python train.py --num_hidden_layers=13 --hidden_size=320 --num_attention_heads=5 --num_key_value_heads=1 --head_dim=64 --intermediate_size=960 --vocab_size=11866 --hidden_act="gelu" --norm="layernorm" --norm_place="pre" --norm_eps=1e-05 --positions="rope" --rope_theta=10000.0 --rope_fraction=1.0 --qk_norm=false --attn_scale=0.125 --bias="none" --tie_word_embeddings=true --parallel_block=true --init="trunc" --init_std_qkv=0.0159 --init_std_o=0.00312 --init_std_up=0.0159 --init_std_down=0.00312 --init_mimetic=0.7 --optimizer="cautious_adamw" --learning_rate=0.00131 --beta1=0.9 --beta2=0.98 --weight_decay=0.25 --lr_head=0.00999 --max_grad_norm=0.5 --warmup_steps=299 --schedule="wsd" --decay_fraction=0.621 --decay_shape="linear" --final_lr_fraction=0.0 --batch_tokens=131072 --max_seq_len=1024 --doc_mask=true --train_tokens=435800000 --max_steps=3325 --dataset="wikipedia_en"
MLP neurons of a small language model. Each row is named by its layer, matrix (up: input weights) and neuron, and shows model dimensions 0-255. Each number is 128 + 24 x the weight over its row's rms, rounded and kept within 0 to 255. Numbers have three digits each.
After each neuron's rows, "fires in" lists the words (lower case) most often at its 100 highest values on Wikipedia text that the model never trained on.

L2.up436:130114132161137086130124139119147096129080133104140164061121185096165112142120136128129135134136092098162130151099119187174118132151145143161127155152080080097174142144117148112126147127093134101141144095132149123126124141088112158187155103123139118105121108135132131141128135161070129134087123095086118083127128140126113163130143113132136118123126156150169149158168148108142133106091089127162121111103112117149112131103135084101113125137173126097134140127147115141153144112132138122147080123124103133141118128071143096104145151127159117147109113180093134100110094157118120103163149107103109110117070075150120110133107116118124115175102133119151135158111163111122107115094100093113136148132154156152161119142131131162143115128096161106140168113108114113145106122142131
fires in: "about", "on", "directly"

L2.up274:106067116098130117146135132135095106154107142120113152091108201101138104173111120122141124137138119145125106127123150158153124077128134146104132124125120162128093187110118127106078170094095112118133175151124100113155143111117146136154169142145139126130167163139091109158111117143134123128139136098118086133136121150120123132143103150153130141174132111110154171154141158105147133108100101163144135096142145160124142098118164134054134151116125132144101149126123153114171163095126131122123126131126145125146136127124154127145118124140118106146086113168089142147133143150159122111115128104144114096054121150154125123151173137115148171094130100128119142129119128119165103133079142084074088104114127119119052164118151124112135135100114093075134141144109108132145167108098122
fires in: "in", "of", "into", "by", "were"

L2.up876:114144131156151130151117118139117159194119132137136148085086116120144166128142113141131154149178099122147139108112117160147103139120145132118168079129125127163139113117138135138107115143145124117098065138137130145114184174103076116130102098126116119146152145109139092141180112098145110091144147126117110161147091127095134125084102115111146109157112103131108078129104124125162143140088074121103094121093139107140138139148173134111134146119129136161181133142091154158171119098160130130092158133152149091153125147132144092123124127128099088153131148094103168150110138106139108138111154125145122105104112115144143166128104117095095106151100170169118139111116111130113118108120159176135153175127078111143112144119133142180112114140132123094069152126138139132130147143115085
fires in: "of", "these", "i", "to", "although"

L2.up400:147123106127151127161142141143077121143136121080145163127111123151161116127070141136165119186137122160126124178104131131138134141094159125134134133124153163118158123092107147150135088151168134095123116153096059117117120120130112151137146127097115130142170128152103166168115128090135120119129115124124092108127111123098138138105132127132152130129102128123113133134152117128121132139097145156137108141127121123207152122121163164125164178133104119170163128080112112134131106119124120105129142129144146121072139128105160064140124109158171140126109149136123122149096097140129088120137132129136132095131124103146125117193140111100104129122096119122081123133122129110188112120126133141131117177143152109142088151091119098125140151157124112102125104122127175145172109150117139
fires in: "of", "m"

L2.up261:130094125138134143137147096150085104153095119105114170159128138116114135109140168126148128158109151164133090123093126155143116158111146154120168076154091079130080112160097141181099120165159115114086075112139108161158152122119118120159118124123145092147134153146136112153126119117153138113121147137112120156147069141123158140123133128144108113159120147159140075121134175071158113127132159146116138140108129118158158102133167096091131144125129143116076075144120148127114106112133162145120163168110165130109158132118087110139153103092138126103125133125112150142132139127137075137112147146148107156124095124127124134131148151114153142123146106124105145128137169068118136148134140116116140145122098083125150110126125128137097106154152137135121170124104100112102108093051090
fires in: "her", "his", "s", "received"

L9.up30:161096141138117141135108111144128143106157141133163123107151122161150144106131116110078139182148150112123159149120074111153155112110123162116111116113129104154141157119121102137140137170128136105137144151110138152152114128138136113112089110093090128080125096109153207176100120135111118141102139120085155132135134083126118111107122155190130107149130150112121105094111135110134154147084126129191124089144108128090178109125140122131157166127128094142135113152150121135108131119108115146099097134162127107155155089131112148111164124134141115153088118108116126112106157052132139153153119141091093088150106147117098136178120126148118138103124102070115073143127155115134133114117158086147142083149146101133150097163171158112169119133109129098129138119170164145177082142143122
fires in: "which", "western", "northern", "eastern", "where", "how"

L2.up667:148131122176133135145090128081101119155113123131112126102129083135155160080132094131074180175164105107162167107119100095143112146125126112166133119106088138059124106102149118138150105139129161133143089117116135138172104132100096137089104125121101110139120115151158143172118134124139089106168100143091106114128135126098136156111111121129138097160099120134173101107108114157129148112144128116153113132108106146166132139092117154155125151106138129126170120161089126124147134117149102096151138088124120043150099095132164133120154119126093128110180137131150118087140124146126128133153157137145109120128123136130140128123145129127156117136097138140092107128103153123121125169149148129099163152145099136184164131127149135163113130113099138163114086108137107132120142155134120
fires in: "during", "of", "following"

L2.up324:120114097126151108099134114131128106085076158096138158095118178152128103141144126126157116152096118146148111159096144127143135148149142166143135137138118077109143120129131149102136191121107161104177142132115180130131118110129135082130108137102108094096096107100169129131163090131116116148118151140122145111159137124116130164140175108148145115146140122115162155131165103121108149121112113089101092115121125151165170115180125116098151136129142130111112059165090173118090097177093135144079124159170131127097094103088091074144127123064150135169119171130129150124103108123134128152136136125087129132117136137152104134105122139122174110114114147146092124122128155154137109153114111135172184137078130131141154114117096133109146134148128119106148133095125116130125146141106090
fires in: "at", "to", "by", "now", "drury", "major"

L2.up941:150124116133159137160131141101128143138129101115169124103140099095111163132168122131105124139166100126090126054126137135148138144076136187163144119153119111116116142131172103115072130092128125120121086079148131123153096161097101136117123120108119078095143132181116137138137189096124137161131122111100099142106148058124084196107126160138136093137169156156132146148123106097082133094107106113140085176086124167109092122103081100124123106167112153101117157157137122137140119128080143129149113141119116113145105128157125148136134140128131127148121098142145136109135141128124135165171122116124103105125107096171134155148134109110101161094124147095153147135098168133127146094115150133132155195108122095161127107201152131129132119130118118150142103109152115138171183138122127
fires in: "of", "took", "general", "take"

L9.up494:118119116140114146163094109067115126137137100135107173125133113144136154081149141150116116099120119104127116107115114160143087128117133122107174105158170131085131111110132133127158129120101125126122106149142148128122150129110100139146159114107125148118140134088139105113075107114133144110108151136153169094080081128140111135158120102098131158154145135116132112147131106132124120154099151154106134122124096154158118129153159107120112162075139130139167098134119133179113173110102196142118176140131134075120111141121093143107131084121096063107137135178116099089154135071133124161130138147128136133129071138142105190125159141113149065143119131125105132132120113152166105124172126121114138133138103111188135140152118096145114148108133169114147126128154167128186130110105098
fires in: "would", "will", "may", "perspective"

L2.up271:145110123166140135113124146142158116113083100116112160082120143101103115133131209107149135155105108113168096113104106156088127113103153147107121111123136098108130149132107127115077124104164122102130183144146103127153111124112100101115148152095140100103102121141115135186173107155124127114097118108109143127123125104132130208104124131147116119121161107161134131142144141083140144148137111144153136169155143173159096129141109116128154132132156165096121119112163106107157101145122146118157177174103143146136091157103134136117173135162126130156102128134070114096124119126144086140121147142151120133119163089117155159148133119107138156150131156119100126119139193091161122095109118084162103133085138103116176124134148116118145112086123146115144131105071116091162132103098141
fires in: "of", "about", "out", "him"

L2.up8:158126137125160142138120114114131148104123089067164133100141136068108151156143149134187130099153116103137115121120166122080112152133129141165111139107130140116112155131103142141097123173106119151124141128140102095146120101129183129105120171131088123114119128097103134137147135156162119171153189116121128161114146110137149141142103099115166111128068163131112117118136125116109082095115112113138091138157141136142151141124126137173161160151143098074120144109065119148100141127139126088172111146159094121158108117133137151112168104147102140136122108057109139145121117157112114098187091122122144112087120136135163117120107139135127091100111111141124145124137131141129128112140113126078124130114088131150106143109154118145098113186105146107096106140086112141143126115126137
fires in: "has", "known", "later", "of"

L2.up479:129148101162131134112111143120123095116144107121122125082107183113177151092127155154126111096137111107120110122131110099114121139122140104149149153116146104116073135138126132129123153115145128155184081139068104116167120121135112164158128088109089179121128107154163135129122144111116128096088134088112183090150136078120138135138129089123137102154132091094137110127179115131137131147111145118139088144114040138119135159148105162124156126139173114137109118103145135121103129145123103115125160127119140140101138120079090142173133111174100178146163114128085149126129111130134129118143143137074122117134091124103130141145141149141135114142145123138111093158095193075110138135135174173142154097101150119114086110086120165128128111091185111137134113146135141138117145119139113
fires in: "both", "as", "between", "patronymic", "conjunction"

L2.up863:156120147103116091144126131127160094140174139085084124106094086070123126125146152156150096147120169159115126137122131113130100137129122127164114162141168118101128131122100127185159119195160101141096088150116104122137155103115113124122143134121119134131121137163181146144101101103142113106141112130094154148165129142140108112151161088073102097124113121133147152149120118146087119129176128162138158082107099098124136133119133173139128205100114170118134120130144192123099136125088138150095140145152126127111102139068109099142116131137179167134081097127101111110110123129160140155139175129150129113126110132137120129147130140135094103116113121142165075165122142072168139147136110151151117099137109133123100110111139089172102132141122134156104135176145116139110183114133092
fires in: "to", "became", "railway", "of", "railroad"

L5.up718:162111112144143149131086136130165129134136099128118132138114164146113150165110106149109153098152123138137149161113158121127125153145147126096120166182101138147088173121044162144164128119125133161126148077139144154137124132136089114106097158150138120116116090093132153124093139110094133087130113115114136054150131145117134140097131160149140111135119148089147123149114116119149082132139163111123132121110119089113180144109163093106100108127159122124142112150110099118151174109089153125118120158148120150159120097119091074118127150114097105119122124159106139125132170132128076132089176169159117129119123092077130167126138135091087120116168135092122100108126104125155135129117115126141104124146106100141115089130125109111118149143111123110117144121127092106191106121130141
fires in: "s", "new", "their"

L2.up889:151090122138140150116102126133145165114146116138153135125113147155129161111103135137156127155101117129153153133139116085147132101118125148093147126143133136157126161174110118104128105119101132101149109154142140150143156154080080123113125120115119089111106118166136107197105106113117097128145159120123147069132101145126130166081157149202132163132124129125160103124151111110108115153132102119129126108147093149106165134149124109116208145107110088099111128169125117171121128135121083100136171142142122151074160116154133107144204158107163135139142104141120133132123131173139103106133096153181099138104147187153081154101113141099123134111138087121138138146115088115129125148150115109160161169140115113112100104130137119118130141153132147088111134075065119138141104142124097
fires in: "used", "as", "such", "called", "itself", "of"

L2.up135:122096093099105146124154141117087137177114111122119124177141126122121147100099109101142140169139091126125131135088101100186146147130124177139158122160136128090166102116133149129137111144156159120120112088108077113167124112160140113152146090103153147104144110115133119114133159136105109174121116080092110122121109124155125130130122149129121149154088102149133100115133165121124097125102120149094131156118108178143162089144135111086131138149122147137121137091133154139169107149105169119113136147110129086139109103113078116206126066149102152123168156142160095111154158145139079126137126134124128114083119112100125124102175144096129105118132151156138151125107125095155112133123103144153155115099107132166112188098124130137167157143131143185116117107153159157124168119115135
fires in: "to", "not", "well", "of"

L2.up403:116104105136125124135123152101085116147125106125118146154110127090153150101098091159162101129176114085131106147069067123166138149105129110136171120128117132155104120084136134122101150116178128076125063128108117134149110145097113167145139146103102107159125140170126142159169151154115137113101128095113093141123127111118123107118112150104119124156135112109147122129157146129132092126071144107121123157084078154150123111127153142080154124145143112125090140128112126137168142097176142076132095114135145130122148095123140093122141127167116133143163141144167155135156137077139117121167107134146154107117083139114142087173160147120122108110133111118134114108109123103146126132098178139132146150090120142136124164135120130149144150166152162121136128126142083162164177134133090
fires in: "of", "among", "three", "two", "five", "one"

L2.up330:152119129171133115145099143135124130143132137133145142105075147114157101095158142148106088141145084164137124134143118167166087176132126167141116171121119132084165144170111106089091159138157143153104130112123072134120126140140115151146102083140153095106107120112141108145091146122119122137086131129137118094144116122152134121146137106136120121130118141167108163130187142092134159152085133138132119139158131167133159120086137144098125157124140121132138112105138113179141127137109166132128100152129119146090148132127076136108138113101132068139085123130157167124138134132145120110123139131190091141085133128125121158107117132112157158103156123140123152157144126107140110130061125124071138148111121097114116102162128131116167104136117113161131122134117100129140121136121161
fires in: "at", "on", "of"

L2.up619:145113135122121110172143101085143165133159120136120144118130130112178160155129166164119100168096117117130126097143100107114148107109117135148164082109132097115155106141117126126123115108166122127137078168133115161138110153119114186101139136172094091094123088134087118123157101148130084117148124123140178148113146136089107113162100125126147143153104136116132136118128131140097146090126180165111109104119131133125177124119151171109164136107138103142126086149115126132141129124125149123094161130124132119136150092151121131118130122148138116129069147161157118132134124132146139173162150122125141149114128137100120147178095139125143158083133114122129131166097122135136125143172172133123110157120145121129064107094111124132108169153143098128135087117124146161117173144107125
fires in: "first", "only", "last", "made", "croft", "scored"

L5.up823:148147134139125143148116093113133155161154128098120156105129094124134153110110169155128143092110116148138124081124161134128118120140141150085106093120122125148136129128150133147134095131125183152115143146138158150131128106145139120118126145068103121107186102126116131141121141169162132155128114131161127117139146103091135150100130158133122137130123063145135167109113123096124132121071098066176132120108160129122100158117175121116136173139122136121094083144119175117119139159137151138088112128153146157147157122141097128132117108154127107109057113080144171145123168104132091083132130134077128109106117119116126139161110129119153132122111116118110127116111154144106135122089171155132123074113122089133158136172126142115099089134125136120091165121125088153122170135113135
fires in: "that", "where", "which", "of", "said", "this"

L2.up98:153087123139130133109086134088097137144115117110110094083115100118147148079133138114135130152110155138135129140115118129121095191149168147088110138122140108120145136128113105164157111128177135138135079139148099097140127130085109165106122121145126106150122132138151150152140116103117105156092115102141101152141139090114074125106148093172124047126116121146129126174140127130114138115142153118115101112076114138136086125118116175164115153122131109145111109154158113144120097143149111136108156120100114121126147158129117095141159136112084168148123144135141143131120107155115121082099098123143140128117123148106132151159138121141151127103091091090128118148106128118147135122114159119166190164139114135111178126130122080144131120138127147107131057131117124167150108107148137
fires in: "of", "s"

L2.up22:132123102156130112124123078117074175158149097180141143110102120108127136154113145084105125104151113160172118152080123133128116113128085147133158111134162136149127163146126141114142127121119114143154108159134120163146115129094120130141110123149110110139147132129142115114109139186153114147124155124113143100170125143144133108137131097156153104154106138121164085108116143144148162111132125114144098087092124119116159098123158140081134133120154127122096121105115148160148168137143141094100139143077095107108144130141134145132159160130130100146087109132156167130134114144143102150118143102142108068085141176079111151156165141099161141137124106120086137154094161141120131125127156108111143151105122116116102137087172152126133129120153080105111127071103120131140118166098064
fires in: "that", "as", "this", "same", "such"

L2.up611:121048107144140088138133133143139160109091161147173139098108135084138146128130095140109103118123120164134144085127116125103120131133140094147121124095147133131144182125078124121118167119124104144145132112142124170125143176108090130122109099157139135146110121100097123158114105114165129130086149132115191113123109124118134118109108096152157126145149137097151084114161122121111146101085085095118062142112108162128165124153140130105105130139180136154125101166119125172108121136160139101124140122122150090111145124122137142135171135109150134147121148153116159124129116146126086127105112114163116113107130145141156146141162130107090137186131141096074125141128151096126119095115136115111140114139125150145131125095134131173123117115130096074156122065137123128149109160122104
fires in: "other", "this", "are", "that", "commonly"

L9.up617:105087103142120146145079146131142099178054116133155156162096102105119116126145097147103142102151153121127125146105078120127095168108131118113117145116148105159117144121142191135116123105163142100129115141090116119139115131128107120120059118098126120132137140156143128134162120091116131112145139146113158120134120105121122146132149060134127113137186108151125096161115089186097119179119134113143125139125112168172138140127135120105121144138165161134161115117122161103139125099133148151152139144150115153110121133130122108100158102145109125106128169150085152133114152084127128140173086132130145076140101145090095149146133160109099117113116111157128145119143176096171108119163138136129113129162101089158168122098123104164123124113121096090147144131145138098170107122133134
fires in: "of", "and", "a", "the"

L8.up482:133137100111135092114098119156123144142123143102103148100114167169137127120138116133142141154145111122166149083085139144151079163184135119149134158165165087106169145152106128104049089122110133109112135100145129102140146134123102163130114136135098141146111106080117137134053110139151144101126179122101174136126147121128127147146116146111131115144156128142128111160144131159106152160135118151104135120100111143107131147170135110087181129125110141145162120175102102139148151118099107114083158108086126129147130142127124100146138134103130101086123155104158108109123136129136153089155102131155135147108105105175089129103125132117115104130141131106095150100120140169111119092153131107135106167126115112158142122145119098126102163140131120110136139121122175138169100111084130
fires in: "can", "would", "could", "to", "may", "speculative"

L9.up772:150148110140125084107086101145144127118122120117160114112110170092147160081142104146150129127119173142162084131168099133171140167171138130079152144145113164164134173117140111184119132123107086102139132129167102138127101120136134142132120096135123127099095128117145132124153122082115115135087104098127109097125139165135134135125105119166130096136127117108145144176122107129107098144131131100151138131163081144123124073096151117115126122172109148132179141119111140120116145123152127102131091121139148110150160101131108077127123106133152114084097143141141137059151162172137114100076129132109110115120114160112100134117111126110110107138100173139131153118126175129124145114087145137092100165138132117164108144125176168132088143134140118158157177133104122150124108118110127
fires in: "of", "in", "1"

L2.up186:132102137118159138123114162129148119112102087156138104089117105145151105119074130121176109126163089196139096112120101125169138117129116142151114160124117096121138169140160106122131154160097135150154155161113139140140145117088111121147093106136085131172109075112119111121134146132144133141154157135088109140110088108142138136125179128158147140147173137170156129138151135099110178122154153150192103115125088138196096070125116109127152128118075110145105145125146125107138141097125120110127115142125121126136177087110100137113139115097146162124065140150150120145120109111115163110136097123082121118118126123115087134151130119109089085123122093159126168185119112102140107142156127078107137064125137155145137135114124111170118120157108121111132113129105126128130133141141134
fires in: "well", "such", "purpose", "operating", "mataruška", "used"

L2.up591:110112106143133147106116090088086112178097127149154103176110151111141142111131140166138178093077121127139136107089065110098109160130166139118130131098136131127153155121054159142123107071135138147143151133111079162174116139104109179150129137116118109126116128168116117126140082126128098151146108140134113137141132157093104141139136069155122103147109107186131114129147119126148128148130126111107146137119079135142136111132113136126113134119102157113130133123124152135138106118184107120163132107117150140105105126129130115137141136132151143130116168172132133122135110150158146139120112128116157181103112141100127116158155150099159155072071070083148107128123152096125104138109154127124177150153115111154148130177119159141141140118125129133129074127156134171114132142159096
fires in: "of", "17th", "5th", "20th"

L2.up67:148105117119115082088083161103112102138151106128137113137101091062118095106160133170078139091115147135137135123116108127091097131120125184121085104118135146148135131159064140130188138105117126150122105113094118104177127149154107129175099161152112140141120095188131121116093122100101094101111135139099154154186106143146136134133108098139133126150119132127142087157131117092142174147097134129159145113089089160119126104156180110148110174137134155093130125124143150119146164147114195131121106130147103112120116101096130130138123134136113123168131173127146146121119149100143101134109154129117135103119077151155116106166134139130149111125119097147138111161129141102143125138171173115085119097130116123179154138128158140120141130149142138126163122129145116103122122100111111
fires in: "of", "to", "from", "at", "degree", "attended"

L2.up43:129135109149138127144118138141165110127081164096126123149102096141161137132124120097127140115181101137141143132150104106139124157130076147152120168146111124123098119117081141145071166116155115134098109107134122126160157150152102127104143128074135113119111112153175191145104116142113091114104079069080134151158124128114134136110153083094139114149161115129108137135091108131134095117138124159145111135103136123157119126110101145090135152143119166111153101094166166122148115112120151143140097115109110141114153155113090131127090081188119164125133132129085181150121133144173119121160138120118146119120141137166139115131170147119131121116125139111135111093112133098172112105132144140112069148088159135130131155135082124128142148140126121136131152084147126143111135109117143
fires in: "the", "of", "avenida"

L2.up837:141125105112128128110105133141129094134101114122170131111118177105137111122118158139153169164138138159147101118137132152111107117147120179117120155154150101124134124127089148141078113145121139114094102118152072154139132099118137164183127127124146130128128083089156144118087114126155143113127180094149132116102081108102117107163105168087128138176141104143130095110159160121159144132121110151133140144093128148150146070111156111079120138157100096124141138099143145127138144121152157121140122118093125153118107134098141129141077097142166122095095125101140115139156157142146108069116147126142095114103141096120105117136148154120169155129122101141088109155095161135126120105110121148105112176131116117163121122142085158143121120129111130139117148122161092096141125110117084
fires in: "at", "of", "microbiologist"

L5.up469:183064130082113143137102130123141099110130114055117144145115085101143133128132122135121103124158108113104107159120133103126121113109141173173139162138093128100140115102119139168102133132172135110120116144115129133159137121100122165196126146137125112143153117152125134142185085122076121126137123110123121127172129138131108158115150154104109135134150113133128104135132108083137103135105144118125160137103088168133175088144143135153132122151126126109133144159141147136138112115129180130118139145143168156110113140095161101167157064164144188110111132125144132155129147175158136126138123158148121141165129129171123106144101125110113084085131075128152141138099136106163107130110111149095097114133134133138147112120115107122128127142150063108120123152133167120108136101133101
fires in: "of", "in", "to", "for", "de"

L2.up446:150086121138137110142123137134118107141106088127129136104119163070114132125160133111080124105167123125108125140098135122175120172119104135109100150121127124139145146124096125129148147085097107097091131122138118134160099163171084114186095114109116156093129122148136131106121167139103143145128099142123098105123135142107130125124144071097149099152152137117120129137118101110158134102095099150169115163122109128112154086132152114104105109129109174127180156109117162133150130131186136084138142119154101121148114107138126151152184101179083128136173133195105163129125117170127120139135145130131123131134095107133123155139170119082110104094159150190173117154119172115149082094111127109140139125100101128135113115104113148119169144167105121142131127128159143124127100140113120
fires in: "de", "of", "after"

L2.up472:109116081176139078140110115125101122154144148147139114105127113110163162068146125150164139151125130099123119147152105159098121175129145159112148119157124140103101158107116150128112173112096150103110148126089145119178115135132057098145118145109136129145121114150142139180152145109116114098087138132120151169146111109141132134091163119139139168144177111110154133139164128135149071144080101124115133164099124183141105123140167126088130100117132158161149120117155107132118163099107140078117143134116106100080141118098150110157116138117095130112123117158122162122117107167122078119127110139151108089089136127147147127102150126076148099131139127087125115128141141133141117128098135133135122156133141152141125148117128094151086112147133112083119097067131154112154112129114135
fires in: "of", "for", "to", "from", "without", "a"

L2.up119:122094117134171158102095068153175148113138124086161114075116104099089131134189140161127160128105132121080132127111141121115134177110100123133107144133141128121143135112147121158158129117101139116125134138165176078113104143117148132135123126117121176098140131127122139116152134157169097175116123105153135123109115128154106113107063100130129109158128180104145126134147106127114112180090175109109137120132091140120135141135137101134115137155125121131114125135121157177097111120094124128152121174100101115116157100125099124113171078107113118102155129152087115144137136120145156112131122081138123141101124139130175154144150089179118146131102105113088086141121085106122123084118086147119140109084155135124157096121127113112114132128100102087106132084126168171126156124145141
fires in: "of", "has", "between", "have", "her", "breed"

L9.up431:166116136186112130126120075135101090146136142099126070070098149111162154153137139066117145140128150148116147120140065117121157123160114115102174145113091119109160141125144125172139153132096090071126122102126141141116150092105134155128128142094104122111099118138126124132121167103081119141149111098139130145121112160119128124102165113122151124166104119082125158129170124139112121135109111143109162099162113145152158115136167087059148097146119089145126142131127168142123142132115085094129145095106139141106145145145141144164159131155136106135121093153142150078153192148140105142123153157087116171125117140128117137160139128105121110145134127121111097152123154152135135101192083142135119117130158120100121131145105188133078146154119107086163144072135135139111136155104162
fires in: "in", "for", "1", "4"

L2.up286:142141113161146089150126105089163117131105158122123158132143094147125138117129161091149160093150081188146113084115103185102117147114164138147118086154179106110138131088098129121116088115163078138134188170077117149135086127135102113131136135109155150155168094144106138150154122129118125125145114153121111153135172096143110131111143089167122130162126117112105117114195125111149160172150131110146159140135115134142152120119156136115105146112123167147127086088102116090147078106138140129177132123102127106151117133114101137144115128147098140118130135122073117108120097116132119125170109123075144124111117107098136154150134127136115141146099153083094101144137116104171135126121151136153130157119133121180103127095131120160089175126087132113132115106130154089108139161154126
fires in: "of", "w", "for", "continuous", "from"

L2.up927:119090122142131164133138127119161149144141133119152112113087180125132116102157170144167173112152135161109122138103150124119103125095158147121124145153109125124153166104113127087144126171131128108145102081132113144143143112141131161134146177133143126102068158157149108151151130097098132131097148137135071098110145149113115106107145153150126117141157086110125164097185097121152100173119154100124105119119151125118129126106123109055122141124148101120101103096133104142118093106141107120103158170140127142125150143092102079136140109100113130171177142131146154149152122131139073107116127121150131141131164153122115096163151155136111157102078147143115115105111151105164128118130143125124145159089109138140133081122111132144106132159083153122104144143115110141139083089076112
fires in: "s", "state"

L2.up920:151132138149109140141133128126103103145142139105076169154116130134166170113127147167154172143149122159131122102135120159136120128132117155104152161165133117059154141140121141119161126145115102103138166131103146111146123155112099115155125142100099154115144156116124152146120142142094099171115174115096150135135137108145109156094155110126093147135105130115125160139178108074145171131187135093164104159136111137159154111106137117122148133123155152130117066114127125156126153092131118098076181143115100111096156119125118098187152100147107148137132128191106145097113159154119094163134145144130103140123116137101113184103143128086084097120144158114168150137118165144166102098161120115179126145093103079153104084102155148143106112141121131134116149128127136099113098134107126
fires in: "of", "active", "career", "from", "join", "support"

L2.up138:129084124123107125178118113145118134157172155132143161150068131160188121087153156141157125175103141149123115120149108129145085162153181099112141121168150140147114161138112129140090095107171110145093087149140117150143151124115123146173148157115143108133132116159175140127104154082159109135148162105175138123130097113069125167107088149126113104127123132099108080115109138112130100120115091143153141120117110157181178100150138125112151139116122141095141105149115154159159096132139132104094133121102134129082149113103129096125145093143138169141119156164093117128148156150137104134154097132178136128111080116126083164128134145114154128133119123141118177102120118118125125110123152118137107149140074119116158144156102078115157136190123133104123144082100143141152126120096115
fires in: "of", "developed", "to", "named", "formed", "is"

L2.up621:113134134163107124122155136086073141126149133159067117163110117120101153104121114158127113128131102116132117134090119146149135135131123130111155144169133144131109161137135145148106140176120106085179146103146134112163117129092113157160112151129143096125177105124121126177113167100140126169107110119104118099153130116123080158066157138123108133156126140092129108162137154152133127105089129102134143140115146136186174118086091119099176122130145114135102109146131107165110155116112096119123116132134114113141142108127140095148147112109135160113118107128110172140140161141152121144160151155171091108128099117108156138122158150123069137113140130128125144158099136128172154100119117169202139114125127126138092136124147168121157106123126104069091125075143115101138115094103086
fires in: "new", "original", "previous", "next", "effective", "announced"

L2.up948:130127139136115088113142176130106158134149109130120143095102105074113151121091144138129118180149167125094097093058085157117120157137178134105120169186155117160127177121122119152163111109142106153133119120105098129133164125099116135107134134138140157137113135159154142155140102126129109140138107105109113145090120122134116115100108114120123105156123140121130086165145149135118160097136101125180095126097073145155151124097123126143149120173146117160132118096120127159120138143120136130107170111107119124148114117079130082141104130161082147138127145140121120123161133126121136132137155134133111146130073118082137191150193119135110115150139138128098106152076156133129143111127125148174119108081113156155095094084094159145154113123120178148135095117167131104145137122099151
fires in: "to", "as", "for", "from", "of"

L2.up811:177131125167136124112091147098135167107112166153095145118136180119170130149108110122111124189109119132132109126134137137149108162126142127117142130201139161056137130130109107104110141135146117126133120089123128123118148142143119089085089124138115056126113117116168110164145116119148156163124148095101176109153157137158116115118176112128129129151113138107125074131104119085184157114169123111106107115144156133161164090096114126102098154097103128125159118134120168182127144208113155128096125123096103109131080123145108124090146117100100097109165134151127132154110127111135153157137162155121135114115113166161145129157132119121159115100102152126112099109127133106100104111117154160113124149110119134129119136121135170133095149155124090117134139127171110122135166145137086
fires in: "at", "of", "to", "epameinondas"

L5.up716:155092093151146136157115145153108142149123141099135120062117139127121125113101098155120125095171131190156119140123157162131147126131151140110116164135147152153145209142068120129139156149122126148161136111128125131123133107148111118150101120120153114157103105090099126161133129096145080123067122133099194100129092138095151153086119146131123118170091114110157113138179096112159138137139128143132129160106117124119153117120169123099129127160153132119152124131142141126115122120126142097130117118122104129090134100143109144130189131132141115129099151148176186117143130139105113140101170129120064129122097133083118134100107112096108093105149101095135117108129146131118164138110113129124116120078103166167115147126114123154098110164096152098135126062106135140143118112111096
fires in: "of", "other", "on", "local", "by"

L2.up378:148116129120137142145132118114126124097123116126116072103092108143124143112138133161147168119100130142129130147124153112170077113121147108155104123107125153106107137086154120101151118086059135137120131102117134149116141144104154104099129129089131147122126093079133140121137114118178139118117095144124122134118128094129081074146116079099142126158110190092121136162128146113135131158113114149118127148178127155125144147118148129146126123142120136114118164121116138141107102088123102091155151104141143121114115126101108072152120159084133158079133108128129096130186137150117104144149104157133153175085101108168176154152120109153140189130141120130135080141165128114104118116149093136116142148105142133114149119082161120129135153174133133110129139125072081132167115158129124
fires in: "have", "has", "of", "railroad"

L2.up588:122080090153143154114128127149137174137130125116126118120066150148112135091155118152164138121133123112151128125161134189181117099118144132092118156084186145125161170119073121124121148137137152135109092120111107134142134118126084139131069107154132138105103134132096126166134175099093150132114130136088124135136099116096158148120095140162131089167104138136167122110130122116136132125125126132131057125118130138151148145182146108115108104046123093117159134143147129196125168125111130085100128123119133097066146150107106131148127125129127108140123171156123158104140126167095129158103153123117054111092093117145148139114142124097111100110091122134136113127113177135127148093144147166122138145133089155129104112116114153169169142141125135095142133116133138125189096102118123
fires in: "who", "of", "these", "when", "those"